Part of a small language model's weights.
Size: 21 layers, width 256, 4 heads of 64, MLP 704 SwiGLU, vocabulary 4453, 19.2M parameters.
Architecture: RMSNorm before each block, rotary positions, no biases in attention or MLP, untied embeddings.
Training: a variant of Muon for these matrices, 554M tokens, 4226 steps.
MLP neurons of a small language model. Each row is named by its layer, matrix (gate and up: input weights) and neuron, and shows model dimensions 96-223. Each number is 128 + 24 x the weight over its row's rms, rounded and kept within 0 to 255. Numbers have three digits each. A neuron's up and down rows have the sign that makes its largest values positive.
After each neuron's rows, "fires after" lists the tokens most often just before its 100 highest values on Wikipedia text that the model never trained on; "fires in" lists the words (lower case) most often at its 100 highest values on Wikipedia text that the model never trained on. A number after a token or word is its count.

L9.gate374:111132151082111161155085137099135116167155151143116139117129105146165131120159136112131133104145149153142120095140177124150125116122135099140149160152140139146125175110173128097152110095165106092089105139184137087129150112137146110130168100125124131173133111176139136099164092157091102118114115082142130145139100128139140087137147156128134099092110095120127147104120123133158152106110
L9.up374:116143097124150164165113156142128134136138132078173117110185152112128143124176119112145134104095160117154106106128115124118100149140149103086098140143075172140107130110157142122146117173173095114116096122161107091118120125101110108133109141100136143146087166116138153108100101128048097135101080116100121151141117148129092139130131115136126077150141134170168169181143133129101125145104
fires after: "," 28, " K" 13, " H" 8, " pr" 4
fires in: "with" 54

L2.gate533:143138162094095120134144119112172185138121139126136108138139141119130113178111128118117181113151142149096134143159129098145127148092109132141131139134102138121135133106126101103114134182130109100114101124132138145089089152114167105151118141137124072131160132133125125130138129126160107109131168171131140113156136116149123097178133125141135108141131137121127103124145132126132126145085
L2.up533:165114134137072140125128110100118111128131102175153160164108129126156148093147125135152124156155133136154149127172128135128129108105104157154137108123130175148135135076103106106125101172138103123150105096124130166182127094144153115152131124144114119160094107161133114142145149113133163105124099135106101113147079087127119082121134141138135100131101128101107114123126055146127134127093
fires after: " " 77, "." 8, " ." 8
fires in: "9" 46, "978" 5, "summer" 5

L3.gate592:138118133108163122160094095108138131137138160161099148100177167137108108102136143115155150156174103165090163145140129142112100085114135081105058095136165135089170145100105154124099125185125128124099169095124120156161109144149133140108130145134143137100144106109135113116133115155120120113150155171104109102147120151140141148150177134172141137111105110147135124123131140117151171138112
L3.up592:117133104169105181149156130132159150120125118134174118129085163136157102173147114113108115116083147070094105122146100162168118172108128119118123141170081116129129141175138155128098147132104177162119113133129143108130141128082087117169098121143138145164142144119104165168120124134089095150103160101120135113130107149072102160108104122120132152148119174102138124131165116131144099096129
fires after: "1" 100
fires in: "10" 45, "12" 21, "100" 17

L4.gate54:155164150176120122093142126131120121131118106153087130157124122144142143116120122116088112142126113161130145139114159124117105163120115162118205138152163144145149084144128079167123167109127135135152123148131137079169132114115116130124146139158142143125129101132134102093143119176123116142159108120141117102125113115109135087159098166130142141096108161105164117139160179131107189146163
L4.up54:137132165115158139106172125149154150134111190162099126153134114117105113106115150109130110189165099118144135116095118103166101152130114127156145114118139122126113110137118126138078133125130168145138121179181142148141092190133165143134126099156128119134094127120133089156135091131163143141156103106140148132126141130142118143085139133138156105189133162126113134144135113112136131142101
fires after: "." 52, ".\n\n" 7
fires in: "in" 45, "there" 12

L17.gate236:136136128177097138123124132097123090174115170125122102101138138113159174080108121094100090114159111139131142129125151154119164128098145136161093122118116090150146171118136110148136146152129130127117113139091127126129135128120175114169118083170154102125085124156135151130142184099113145153134153142118134169123104135111127112068118095106096114093148118108173168148085120124153134138159
L17.up236:129184128119152134119179131160137104115152144102134118152129114133109146122141121160121123140155134126135151120129123133141153135151145123168136118131164152139165119155162123105144103162164167147124133140112166133094167132105125126150145137112168113149079170147153147097105133150117130136117156072119155189127152146115140139108148141109102123118100115136156150111097119178139116115104
fires after: "." 18, "," 15, ".\n\n" 12, " and" 7, " the" 4, " \"" 4
fires in: "in" 74

L5.gate622:124127111106100098118098119139120103105131131115131161118151126140110110188165139123136151120158145075112171089135137101099133113092142117159120113154138159129123136149149110151118110130120131101139132114151157150159100168175103147165142112110150150138128174129096170138128074157141107113122120116139106121120123137153121143098127112122173103122141138083104092104139114121141151130158
L5.up622:132128115138131145127131101190098100111151137167131158142116140133162132187137123156159087143173171137143120080199145144141146157159123109142135138142144167108091149144113122116127091105119123115120131079116155114165156146134116121160102125146159136127124134122155133103143163125106122127125108108136069136125146167175132153146126108111141119182121155119096114122123145129130136104136
fires after: "," 23, "." 23, ".\n\n" 6, " It" 4, " where" 4, " He" 4
fires in: "she" 45, "has" 18, "he" 12, "it" 10

L4.gate589:124147121143104141130090162157111152118107122098118117130114092102153092137133138156163134129158134117094117124105109112114142144093144149141149174086113114121158096155108135111142188130101126125146117125115111137076123105122133104106142133098120112106155104175101149116115186175149131077115125111137147104097120117168122090141097178148179133101113120130121084122159121117128119110144
L4.up589:119129141084129092119151130134110150085128119146081122151100126134132158151066102137152118122151148152076129136134144106119130148112135130158132109083105090145139118133106121113087121131139146105148133108109087159109139124135178148122098156096120089141101128111134163082086169134170111117140140119129147131104125131184108068140090127114160134107101133093140121122104129099126122139125
fires after: " " 96
fires in: "9" 47, "94" 7, "90" 7, "978" 5, "9p" 4

L3.gate210:128084114095152152164105140127133121133162098176168145134130095150147145090160114124134118190124128139164132129091131087108129130115074142113112121149101111097132121141107108109129087162091127109113163136086156089126123133117133153131109164098132162144128132126070107140107116110123128121114123117134091068112089128113111135130128177159161146126107131123140124143111120145157100145124
L3.up210:093137120091134152113113122144134145146105138142148146136138139159114149137130102165092103154130102127158104162114158111128140166100130179096131131143113130096145116139159153171108136147100161143094157117128196129101125126107158120098067168129121102117105119099117126110139104142095103135097151101095114108107114159098148129121111144101127106140104133096149110148130129181105111163121
fires after: "0" 47, "9" 35, "1" 16
fires in: "1990" 18, "2010" 15, "2000" 14, "2008" 8, "1901" 6, "2009" 6

L13.gate44:160080146151169099123131064164136119119146132133137163164118122151150144144167138181105080120113140154143126108141132130115112141143093155142127126135147126141121132153140120130131114129118120092147129120095097112121122174130172182126155120140137101144109116083132154089108142157100161125077167135145110177148112107154145139121111161107106160133128145190099141071124107105132117137107
L13.up44:144103151150144152143131157096140126122127091111140084133156129105084176108103130123105131123199145110131144142129146118147104087121112146131107131128117145126130141177150111154147171117102102137114110156179112142127104160145113166091139100143110129154155132109121115136115120081111129120132089106163117134184105149109132138126161116164156136138111111175131152122151107073116153172137
fires after: "." 45, " the" 6, " to" 5, ".\n\n" 5
fires in: "in" 47, "during" 8

L2.gate555:111149135108125101153111122114102095098118161126082151157154173199171141105159145125137147113166099168121156117130174157081119181113130110125122096154089139139139155119121118133132093070112121171148119126119128087110151133150104140129119150123144152128113116083147128113139162115103099153130093123171100136136126163138127147172154132146115137155124125116118164147135121111129096151087
L2.up555:162131111120147097141153126127125129097122146132105116154106122148143117096124171130125103145169115162147129148132144128118129133151167063164101136148133113141120110175121143105129076122135144136151141139126136094117119113150107085134150188124124158108107144086112096090148163120131089128124133122116083121146117138140096136116158065131161125173103166140178134096102092128146120107129
fires after: "." 44, "-" 6, " of" 5, ".\n\n" 5, " and" 4
fires in: "his" 20, "at" 13, "in" 13, "she" 10, "attila" 5

L3.gate40:151132091135127160185108135128138135148106131132126141119086082171115124133147116175163122116114137133098115100109134160114150118133116153125104153072143113155094124122113127136103146079082116153112166183122122111136120119132125108118119107129135118119151134102137117145067107112121158119099109193130098124173134118072075150104139154127125106112137147140126107102123084170127119151131
L3.up40:129099129118122175164153142132151146151174122145145160100118107165123120121132159160103114129125132091129132116123147136144175120098116110139130135125134172143113140146120121121103147110125150177118184146115167137170158112115124109099112127168120148151138128093135102143101115139112163172089154135127105123139094167096103157128176154133159108118106173145092140146117086200138117129132
fires after: "1" 74, "C" 6, " K" 6
fires in: "10" 29, "12" 12, "100" 10, "krawczyk" 6, "calypso" 4

L2.gate281:129108126062149086155152138160157143167139160143091161191104124140163123104106103133105122129114108088094118151189160126145131114113113113098107076146087154104140136144135147136102115151164101097154165072131116140126102142129149078165141143129152096110165138107106118150138138135183093106104149115123166142124126178154137106139125113106148143132122163141128133122190119153099122120109
L2.up281:133165169133163159087100121148124122108151100158079151136100113153127162101158155141106141111129165151110120162127112089108130122142156123134134102133149109108149117133146134114155160112089110122113131105081091141132087132109173115125151126131145116132165108153135166127136123127128105112166111114085126139100139132156123122102115138102154151132158140055135116106156120146134139133117
fires after: " " 82
fires in: "8" 29, "87" 8, "9" 7, "94" 7, "83" 5

L16.gate264:158142139155127136108150109153158165159116171078126098110125125098153133131133135138142147110172189076149118124132126156142124144105129138163114131105130089111128135118135138120084144152116081190172132125082147092131108113099163092138117133107120124173120129091136123099114107134074128102104126118150106135141152139190136101120167170110142121132087086145113157168147072161131118112103
L16.up264:151096127141159156157154170074136130128161102116137137151117114118148113140145122124127102128128129124133072117129094112155150139125092194104094093152130136140146156163138088161109186120135110157120147133138149152103125162096146161111111092138114145142120148129120110133147114160135113111193148118146139116146153188138100155108116124091116112122110128115167098170158086148103122130141
fires after: " |" 35, ":" 11, " in" 6
fires in: "november" 14, "january" 13, "july" 12, "june" 12, "september" 8, "october" 7

L2.gate419:163157158159176142108198135134100084120160149155099109154091131095160176093163151119112141159110103152129135132124129091143090160117122140158109150132126116108066121108141118124142138111140138166157110176132180123155101125109149103141152097085154144154161108102091101111146144152149094126095131163140130159122146159144152135143108136127120124144103135128150143161137149086107162113129
L2.up419:144133107133106161097162103151091125131114123132104113139093133160140164132121130168086147115157097152138139133100122176187102128133094169103103149105123049159114125118105091142158098111112136211129111117108120106099130081137151101126122130091136093140142122104118131129128133120135099126144103122096146147120101144118161139152134098156139136113139118136103129151138131100081147110102
fires after: "." 21, ".\n\n" 18, " O" 7, "===\n" 7
fires in: "on" 17, "during" 16, "at" 11, "oblast" 7, "by" 7, "if" 7

L4.gate625:131115123184097114149132113149111094117130144099129125181092127169162150105128129089129173138138109157097130144147152076133127114126113133157155093125171122137124138117119119057133134120140117116092141107125148119168097123175134117144093129112148168114142140089085113174110142151130132078097135129161133138117111131114106161093155096143119150111117123128140110150133139132137161154172
L4.up625:137137100157141133156081135161155149156132141135175152174104092141149131102130127123177139129109137183157124149105144099142147140192128128128144133148148132129112121145092163081106141140135108133091188140104133099134119120119147121098113135131158111144163145145107104076094162136097148159111141115130153112105074149123095132092126179117111146099147121127132106175112097169137124117106
fires after: "," 38, "0" 18, "7" 7, "5" 6, " |" 6
fires in: "000" 39, "date" 6, "700" 4, "500" 4

L4.gate608:114114112165132162176151109129094124106135136117146150106105155127128127136132119131132142120093129153155149128120073172159159097121142145142167123183104115122083125128090138167125098158100170084093133137110135109150139125111098091098112130147146155129133120085110091182149094141148139145092114126148119125161127124146094182105145098136137131109163123109148090148149081125130122120157
L4.up608:118108104158128162156134106119104169159121142121096122105138127189166160145164125142117138137108156121100139156118138148182151144144117103168117155134132120123139138122094130127122132152136146187095125128144153116157131195132090089109124162140095142139122107110111101128169140139118150154103130125151131119142094141134134156112172110192126113130126173164108141169123120152140143121141
fires after: "1" 85, "," 4, "9" 4
fires in: "11" 43, "12" 22, "10" 5

L4.gate189:166131152104107149123139146091126130147178089156081183105137089113118081116159151150136130094141144094159122128116156120132154133160165143136108137128092156121107116108133093110140141140105133129122119151075170134108144106153176089108111122119140140151156127122090109089140121162127139105095112127139099127105148098129149135104151118137153097140074143124117127138156077160118154105128
L4.up189:152107143159114150145170102186157156147113119154154199114139109120093078118156106129123114115142124076133089140167135134151104134138152142142066133121063138155067165129162146077089171103107113150151119147120133113089121114137123125138176156102132105153156132107082101120139111144075129085102149088173128162102136124102135104097124163161144096140122156081092159136133099126121166126120
fires after: " in" 14, " on" 13, " (" 9, " In" 9, "In" 6
fires in: "september" 24, "april" 16, "may" 13, "october" 10, "aged" 7, "june" 4

L3.gate602:157123105155148179156175120102150128125179159132107104150140166163143159117105164104155132144146122127106130139113097127141162125129131131148080180107134143133138139123121110137131086182125152129126104111134123101115160143098154139124153169109141098143098106117109137104150123124081079169092111106120170111089127129148081143123082096130156144088136141083141151126101132099134114159145
L3.up602:149149106140156123114159089136140103134151105142087147104175122161119156170108130099121135139122068115135122125123160168100144155155083155103068116113120199102152130113126163114141134158144140137136122123147107145143170098133129127167121159090121156169107144126121150128132118159103150131120133151089166089121130169112130108091080112158117107146112136089168146127098132112137114134109
fires after: "." 45, " P" 6, " Ar" 5, "at" 4, " K" 4
fires in: "it" 48, "she" 5, "padarn" 4

L5.gate416:141143120121153137148147120104112118116134139105172139161098104115159157115134102119175150123126155086075174090116119067133132186138094123152105167117163146111110101156152107130096147121111105122136113151160139107110126132113102122138093094140135117133141097103110110139121140151111114092124139134142137123119137147107126185165142107115107107148086136126151096200124132171122166155110
L5.up416:153172133172144130144146143098154095103192124115170127110148138167102147132186108144101146103137127131118114136125120123156125150127148085161102108148188137147062131176161129117136114122148116115169090139137153110139113087136090118166128153130135190079115133107098132148178122108105137139154127107116107092131123101131172139110128142115090168157131094133138092132122105135109139117171
fires after: "." 37, "0" 19, " |" 5, " ." 5, "," 4, " a" 4
fires in: "000" 16, "0" 16, "00" 9, "years" 6, "women" 4

L2.gate666:159145164120131106133144121157146143073090112143141144146120106117139117148073097182103118087121166171137102152144117113147111153127123132148134126105115141163128091143128147085136144130188112127109131119161084163084140107181183106116152110117123081113127169123134140088103138078151094121146079164130148127117137105154117139129096145123118097116165131100130122112143091115113149115097
L2.up666:154123145096156089144128138144137134115137148124102136123133133114130131096073105120168112097180113159118098128151093094095163129105140110125156111124101138113118092147196112093155146086136116153160117126139113129095125135118170126120111115105156094132116127114117147132113203166161083117152102080070161112120154120131107152142098100109190150123121146120133095134133152138135184108094
fires after: " " 89, "2" 4
fires in: "9" 45, "94" 7, "90" 7, "978" 5

L6.gate390:093123121127153113166142130149128122085103132149145199129155096105098128127077137150166111138143081109161196127140124113179116096146126121094100185105136154121098102157114150099114125118177099095143149092104125119106146085135156092114118138144165134112160136159113126076126122144128117114123139118123118131119166146128122100117119128109076150143131132120128124134147102128146093140119
L6.up390:097099106117101092168162122102159147104127137145094143093149121100128098150084133133168118112135126099108160128152129098133134150135105122113115178116154164134128128145081098128137155112153146113115113091101116096095137137191145133106143168124158154088145142143162143081104141088136099097127105123097077155110139131132117083144123136093084154146122117128121114116149116111150107156119
fires after: " one" 29, "%" 14, " all" 6, " en" 6, " some" 5, " most" 5
fires in: "of" 92, "enemy" 4

L16.gate241:141089131106193092121137152132075114145156115128107125159135105123079132095125100158143146127151124093116159114131143144100121132082159114088118160119145127132123179114123145106137122140179149144141073148194111157148133109093134090124117152133111133116146102148170085121144135134102149106123115153162168116099118125128122139085137089158093086131136140095107129113150137109123161122163
L16.up241:136186121086129151064130100103164130125113126154084143119078136158137112169148144129091100134181184150129134159150123125094115123151077140164092113094099108096118106136150112169163135123110139091123125132121131119113136169137117101129126137109139139147123118165112154136135164135123138151152111155146146151154166133112125107175148129135126124076089157083163133157127131108119118101101
fires after: "." 25, "," 17, ".\n\n" 5, "==" 4
fires in: "as" 40, "that" 26, "there" 11, "which" 4

L4.gate98:138101145145120163128171114106150147139124102112129131112084141159166130118153100119146116107094119114112137126122138161169130131113136142147127124095149099137117151151089088112120186115108186110142083125124118140159164144125166132118122118132156111165112112105148134114141126121089121110118137138126090102121117069107112141110168145162123144113111119145112145125113094141158152083137
L4.up98:162120173120100147107121105128139145152114113120103145108125126137135157113144099141106109153118148180120120124143133118157101101115103151121131116101144126086147122108133101150113165156114128154093124157112128103120125105120123099129139170131112116159166125130136115131108191174110099113160151143137112127114099114168116095136100144114123121115124162129128135093141114118123185096113
fires after: "J" 16, "In" 14, " in" 11, "ug" 8, " In" 5, "On" 5
fires in: "june" 19, "july" 17, "august" 14, "january" 10, "february" 8, "november" 8

L6.gate537:156100093087102115116152108136138148074111182128128094145123120154146112137126146141137156187091120103144114128134159092122120150118123151128150132127120134097129168159141147139175119137167125140125121117155089172116124128152109071164152152123129149142085093136134149090108145152138143130138121133074117160163111124113104139112084103138102086101118127166106122136154111133095132167087
L6.up537:133103132107096100123112127093140161126092134108097124075097143135144146092124175145136163104140121117115090118131131146102121149129129152129100168112127071056142133129113145142186117138143159151148140152151101120115133092102117132138104150119106137133101116173121175136132108111090116135093147110110160147127144092117142106114103143105145068097101122124074134153083146117098137154098
fires after: "." 63, " C" 5
fires in: "it" 51, "there" 16, "this" 4

L4.gate424:156111137123122145130148131128137134118118125164134135110118101122068155129176190129131136130146097114125126141114106106143149157133123148119118161130140166108121074159109135114136157121152156086094142147149142152155136117105104146140131104151084128113127113060088122154071120104151118148085078140100137132119147092120099136153110127093116083129098127133080153166132173141111084118142
L4.up424:107158099102102087127126124119127114126079146135108151156120101129106129099113137121138105174157121095111126118142107117118145156125128142171160132164119145147135163137123156148101170167114148149152172090147096143122127137136112163134158177185156119159160097112102172146133156163168105081145102118101143149136097101118139089148124093145164130163121141091107162154149155131101133167172
fires after: "." 23, ".\n\n" 16, "==" 8, "\n\n" 5, "==\n\n" 5
fires in: "a" 31, "one" 9, "history" 6, "all" 6

L15.gate140:134117111119117132129109131160146142098148097094132101148137125142119101135100106154178110118151137134113102104157118152124106147139116129132133095119078129096084118137141117126091097104084135080122124141179136102112147113126091150150180177104163115071110178149124097141111173099136151131115131137088111133112135115158100108133150060148124143150128159131113138141127130114103124133132
L15.up140:108143177103150140132120109144112139110145158108112124155086135124139112142143097163126166114099123112172119146123136121150143095128162145139125089154129137138129114163099100109136140148138147110157116120114106126127089123131099135126157103136150175105144156122170110116116071094128101137142091146126149114132136145113118121108105149185138192129134110081108112097106087133113100139142
fires after: "0" 41, " " 11, "–" 7, " trans" 4
fires in: "2021" 14, "2022" 10, "2024" 9, "2023" 6, "transferred" 6, "2020" 5

L6.gate274:142139091114111142143158142114146141108083166114116137153107135153141124105155129139114113154139171126125187144116101133102100159136124134127099133169122147143157133118155146133085116083151150128112131109139128126119103115126143100114085152104143140116105109101133099081109146130147108126079129085186114153139162120161141129163128161160094083181106135101160144143138167147121147123122
L6.up274:144109110127155090127159131099101164145104138140130168161109097135140082096182127112119106175124163079129146151133129129115108094129128114141182115117095152125142134121156140129097108110136136127113110116153116144116078091132141109163162144138092121128127076078144127123103155153125110136125151135203104099145136116109126134161137142140146150123105179178118123137131148113155148128083
fires after: "." 30, ".\n\n" 12, " |" 7, ":" 5, " \"" 4
fires in: "this" 34, "a" 12, "anne" 6, "an" 5, "another" 4

L2.gate332:129136158111146131183198115117113109139160127153123137133118150180144147117116137149141137151143119132092097109115126141097157132144130123102121143190081134136118124150137130139136114132097156114115118114091158112135086159138123108180144136103146121081094147117152127149125155120117122146152126123081158170153102159164115117135162093159132098120121125116107140078115121121160104149153
L2.up332:158125147122111111161143137123132120149144132121133139160131119168166129116151087125163150121187119117100113102116120129094154145135123105090133126147084111099133184125162109159132100125133159123122096105078145106123090111108135131156113123117164155129131130122154163118138147111105078124121102114113115153188103114173128150123140110157130116139132166090131153116116148116155142142088
fires after: "." 48, ".\n\n" 9, " and" 4
fires in: "she" 25, "his" 21, "he" 21

L16.gate503:076140109146146152158162129129126088147129110128123104144182134148117168114141132111071142125132142147100162153158137147146104155092124138115121098157105129158121114126154108129164141105110155113099135143114150122095107080130132118142161096134106132128080125163110075122180141162151101144123086099140123156104122108105116103101073124098132133121105163103114119117158150121107085121117
L16.up503:125099095096111169130124172126112103140144131127155112119150126141104105098136105098064142163110116124109173095102107107119130102093120122155121126128148151104137137142106158162137143129120125155101112140170116150171103149089129124170145144137122119143179112102106120123138118156144101077156136124123154132108097110102078131121078088131105174120131152111084143134108142129105161122170
fires after: "." 42, ".\n\n" 10, "," 5, "Acc" 4, " Des" 4
fires in: "in" 25, "as" 13, "for" 7, "according" 6, "despite" 5, "upon" 4

L6.gate38:113130123125068117121069109128124119128175163135126148140164129159124135123151135114143128129137178116072127116135142123111138143096122115112093180136055103083093149136105124152160127116111114106106100151142142127161084143145086140172126069120159147110134120114096139111162116119116141093120124151157131116114169079162084125162090096103139120152130158107096101097149188154157133106141
L6.up38:118143122119108117139113127183137143112135112118124144107099124122127134117135140128132136130148134157107177146117166135157118155114160113111089132125142143132130137163085111122144107164154129148101090126133136144147140107139129101117094122095142115134171085103113108115121124120130101137114076124131105120145137143131102114153141092155133074131158103099097117053136100148148124105150
fires after: "," 89
fires in: "and" 58, "with" 24, "only" 6, "while" 5

L2.gate499:156112143122130108128142130142122136127138116142131146153080119107097130086144079125127129113122136166159128131124128152096144118126143136125148137138085134111099103146111092153119119131125116130138107122113121154057117098122149100120129091116100104093130164164091091160114124100129159159114112123143116088114151165176126155119116147103182098164114108110142166113123062147089133121134
L2.up499:108157139121114119099150087166139135138099121154146129128100148123144146093094122167125112140112106146142105154109119131071109100146152143159122142116132122114105091098116139157149163164139133140170144151119096203081147121114146095094181113116084065109117164152067095125120140042144132153122128153124166119097132126176138121109107142102115119136143121129117133096123077162153135154131
fires after: " " 49, "ze" 5, " D" 4, "0" 4
fires in: "9" 20, "6" 13, "978" 5, "pop" 4, "went" 4, "czech" 4

L9.gate687:106145172115126079093111135145120132148113134123148147143138130129137128101112178109135117143194128132123154163158132144148142128142123107135100111095152147113105127193117144111122113168108128145068146146141140154156099135123098114127124104134094141164049141091140103142101055103141120105167123107158133155131150124126107161124096140139147144130154142141143115097119136167126148142154
L9.up687:144124131130089153092134161153123084093143109156141120089130093120142133128089144098102146140122125162100160083126148118096092152108144118135130136103111154151115102119111138186118107143125150096105142175133099112155109149066131115104140104121148143120129109114087117099113111070104145121093132144071139135108112170124088090139124142157117147127143075142131119121139138164081130115177
fires after: "," 50, " the" 10, "B" 4
fires in: "with" 50, "received" 7

L16.gate51:152158137088141126109100164126145139132135142152147096125167097158124119139130131144166132081134177110146099133146174140180129160110149158162119129134143115076130150130150131106148121121168146113134149119122095174089131169131131131085145140111123160097126113145123147105115146052122107112136153165105128097134132099115112112106102127130149109134148113119101130079135141119130157112194
L16.up51:116094151113079160122128086165139171141127122149150186113123104157140124151162070133117130108116168094103160158121098093151131098137136108130110129121091108140147150143184155102103103157137117113152159094173106122092107166118111106116121120110145163113098117127159121110150153125179157149063143172122104146115138127120139119113126117162159117132110139119144135144087140145106119118146
fires after: "0" 70, " " 21, "–" 7
fires in: "2021" 17, "2020" 15, "2022" 12, "2024" 9, "2023" 8

L7.gate136:172146104130125118121119145114132115107124124130144128144139110154126167125088094106111152145122080142138146147099144128106141114128095131137114096107166146134103122164159151154099129143132099159117156121127124115107142157133156112159136131171172119141142121128164094103095112102130151120115132103096090088148119108138152133134116114125128113165116124107103121093138125147151148124130
L7.up136:121105099099141163146155099133134127122131126146120124138150087130154135098112120125127096094129136126176117143078145105141147131124145147117100158112140151097152102160104114142140140103111117117151138172100103103149154126149174139125168076191130136122146156101180114119108087148122106113153131136116150092154181126126125130163137085109100155138145123127109145118125123120142167174116
fires after: " one" 29, " N" 7, "A" 6, "'" 4, " The" 4, " some" 4
fires in: "of" 53, "among" 11, "nandana" 6

L2.gate698:146125111146133159167124122121118142145164168151152127105115160140121132114186139132084145160111125112124173137118128159144183117117111096141144135157105134149099114145101142131097106130076153098098195112117148134136083160123095145106116133176158135156128143118149103155144106172124155159118125103160126093115101138105124132116179128135133130123132150131140146154113127148142109091104
L2.up698:143114108165104173151137108117097155144132139166135137121118160163135144149181114166107155139111171113104134138128120170147135150131130148139087136146140088145127113106088154133072146158126140136086149116166165132132149151148087103122136136100110157111134135120136102105123075178093150114134152134135079092173103179119103130089138114165111121117137154114115134162128094115137108116145
fires after: "1" 89, "9" 11
fires in: "10" 60, "100" 18, "1901" 4

L17.gate630:156133138085110132101114090134129090104127136127137122130180130174162162147114115133157130095158116129099115164162118112130154147144102134160154079174117122170056119133142133109112093148155143085144127127162126095147169108102127116124118084125119111087141123146105185108155123149134078088165095133084144077188133114095115207120160142138120080175171134139168128107114130142155142138120
L17.up630:149124126120144114183170197118140129156130129112109151126130119176114125109117118124090127156130132111144111160128151131109165084121123137135128121141126130113140157151121109103106134099141088149092135117095116171090136107125130102137142113140139174105153138091138149128149106109149123126089142104140111158144129107115130171072116139153138130171136081141125137153143081118147115119132
fires after: "0" 81
fires in: "2021" 18, "2023" 13, "2022" 12, "2020" 11, "2024" 8, "new" 8

L5.gate52:103124119130162109137140113123125146126130123113162147130131125136121144110157111112120099110180122097043153144135141126150126143125185137174135171132143151130122124124112092148162128092116164089094085097163156149132089159126092110123159128133133146095103090108133180143096149168142114090155115144131131144131124074131089143163139086144148125147115122115115122104124164110119135125161
L5.up52:141115097094172128145094121137100150134129121106091169173116125132142097078103113112112102156109142140081145155119151152152108125116077148117132136095109137172122157155122073109141150131094150098111100169148117134124100144140138104138100119075192173141127115102142140125115079134111111128087126134124127133112136127132100120094125128100134093159140132125094123131123169107122150117132
fires after: "." 77
fires in: "the" 64, "a" 15, "this" 4

L6.gate392:109134144105169128106093145159145151114102135139110136160110107125102130146119118096111126146085159075124147136144126124108104135118132092153131149183108155106135123177216090116156120153093118100144162171188119139164121134132138102136156150110136114148156125149100144131103122164145149136106123137137143170081145126156149159147133131143140116125159139127122125142153201133114169124135
L6.up392:157106143132185120120117137176159132118135148166112127125132100160140127112143138154136112112113141111079160101119119089101087179116151165157124076140138171101141149174183111115127148142088113124141140131136139145156121133137154097133158157100129134153129106146180127121108170130159123112094088163116108168120085173144140121146128142142120050163112186139139138157091147136125109160149
fires after: "." 65, "," 5, ".\n\n" 4, " St" 4
fires in: "it" 60, "this" 20

L4.gate643:129139114107104138148119096144139116139155078142112138139102148108160129122138115092142129121088120112122161139157101139149179106134096129149111151113121133106121159129147134113145127124125133102092146134141163153146089132142132131123128126131114146154152140139111128140132131173082120151142122141113126074187107082125104111101123107076118111137106123084152105117124163096126107138149
L4.up643:133127158138128102125064123134142143183155107129074144117111108118089136099153134108097162132145129138080123124102164106104136156114116146139093146152118151118146149120152116112170136128078111102135139110141133105176143127117119131117122115137152144129137137169101146110114114123066095115148129131123067124147160098152120120116091078103190138171129132138117135097134158151144124094137
fires after: "." 45, "," 28, ")." 6, " He" 5, "wh" 4
fires in: "he" 54, "and" 27, "also" 12, "who" 4

L12.gate421:136103151156106136123102095132144137143115118115148125109105122110154118085101119170164166116136109168161091124129094111122140126120111119145102095139132122149143092131163117145111137122148164099104150136166080143096139162132097130098132111103109203101194135127120106104129147087128135127152109120152118119146142101090151144110137126129148113159128100124118170117103106115093129109156
L12.up421:112154121092158155133088088140141146128153158125117107153103134155151130117153112109117115087148121137152150152082168154142127128111115135113104140156121143109160125166151105095161137146103111097134142141125144153089145097130089097136121129149146139092128129104130154145113106143068121114133095128148122120103106099163107133092145125133160123154068138152155145136154137137131140117145
fires after: "0" 54, " p" 11, " K" 11, " P" 5
fires in: "2021" 12, "2023" 9, "2024" 9, "2022" 7, "2026" 7, "2020" 6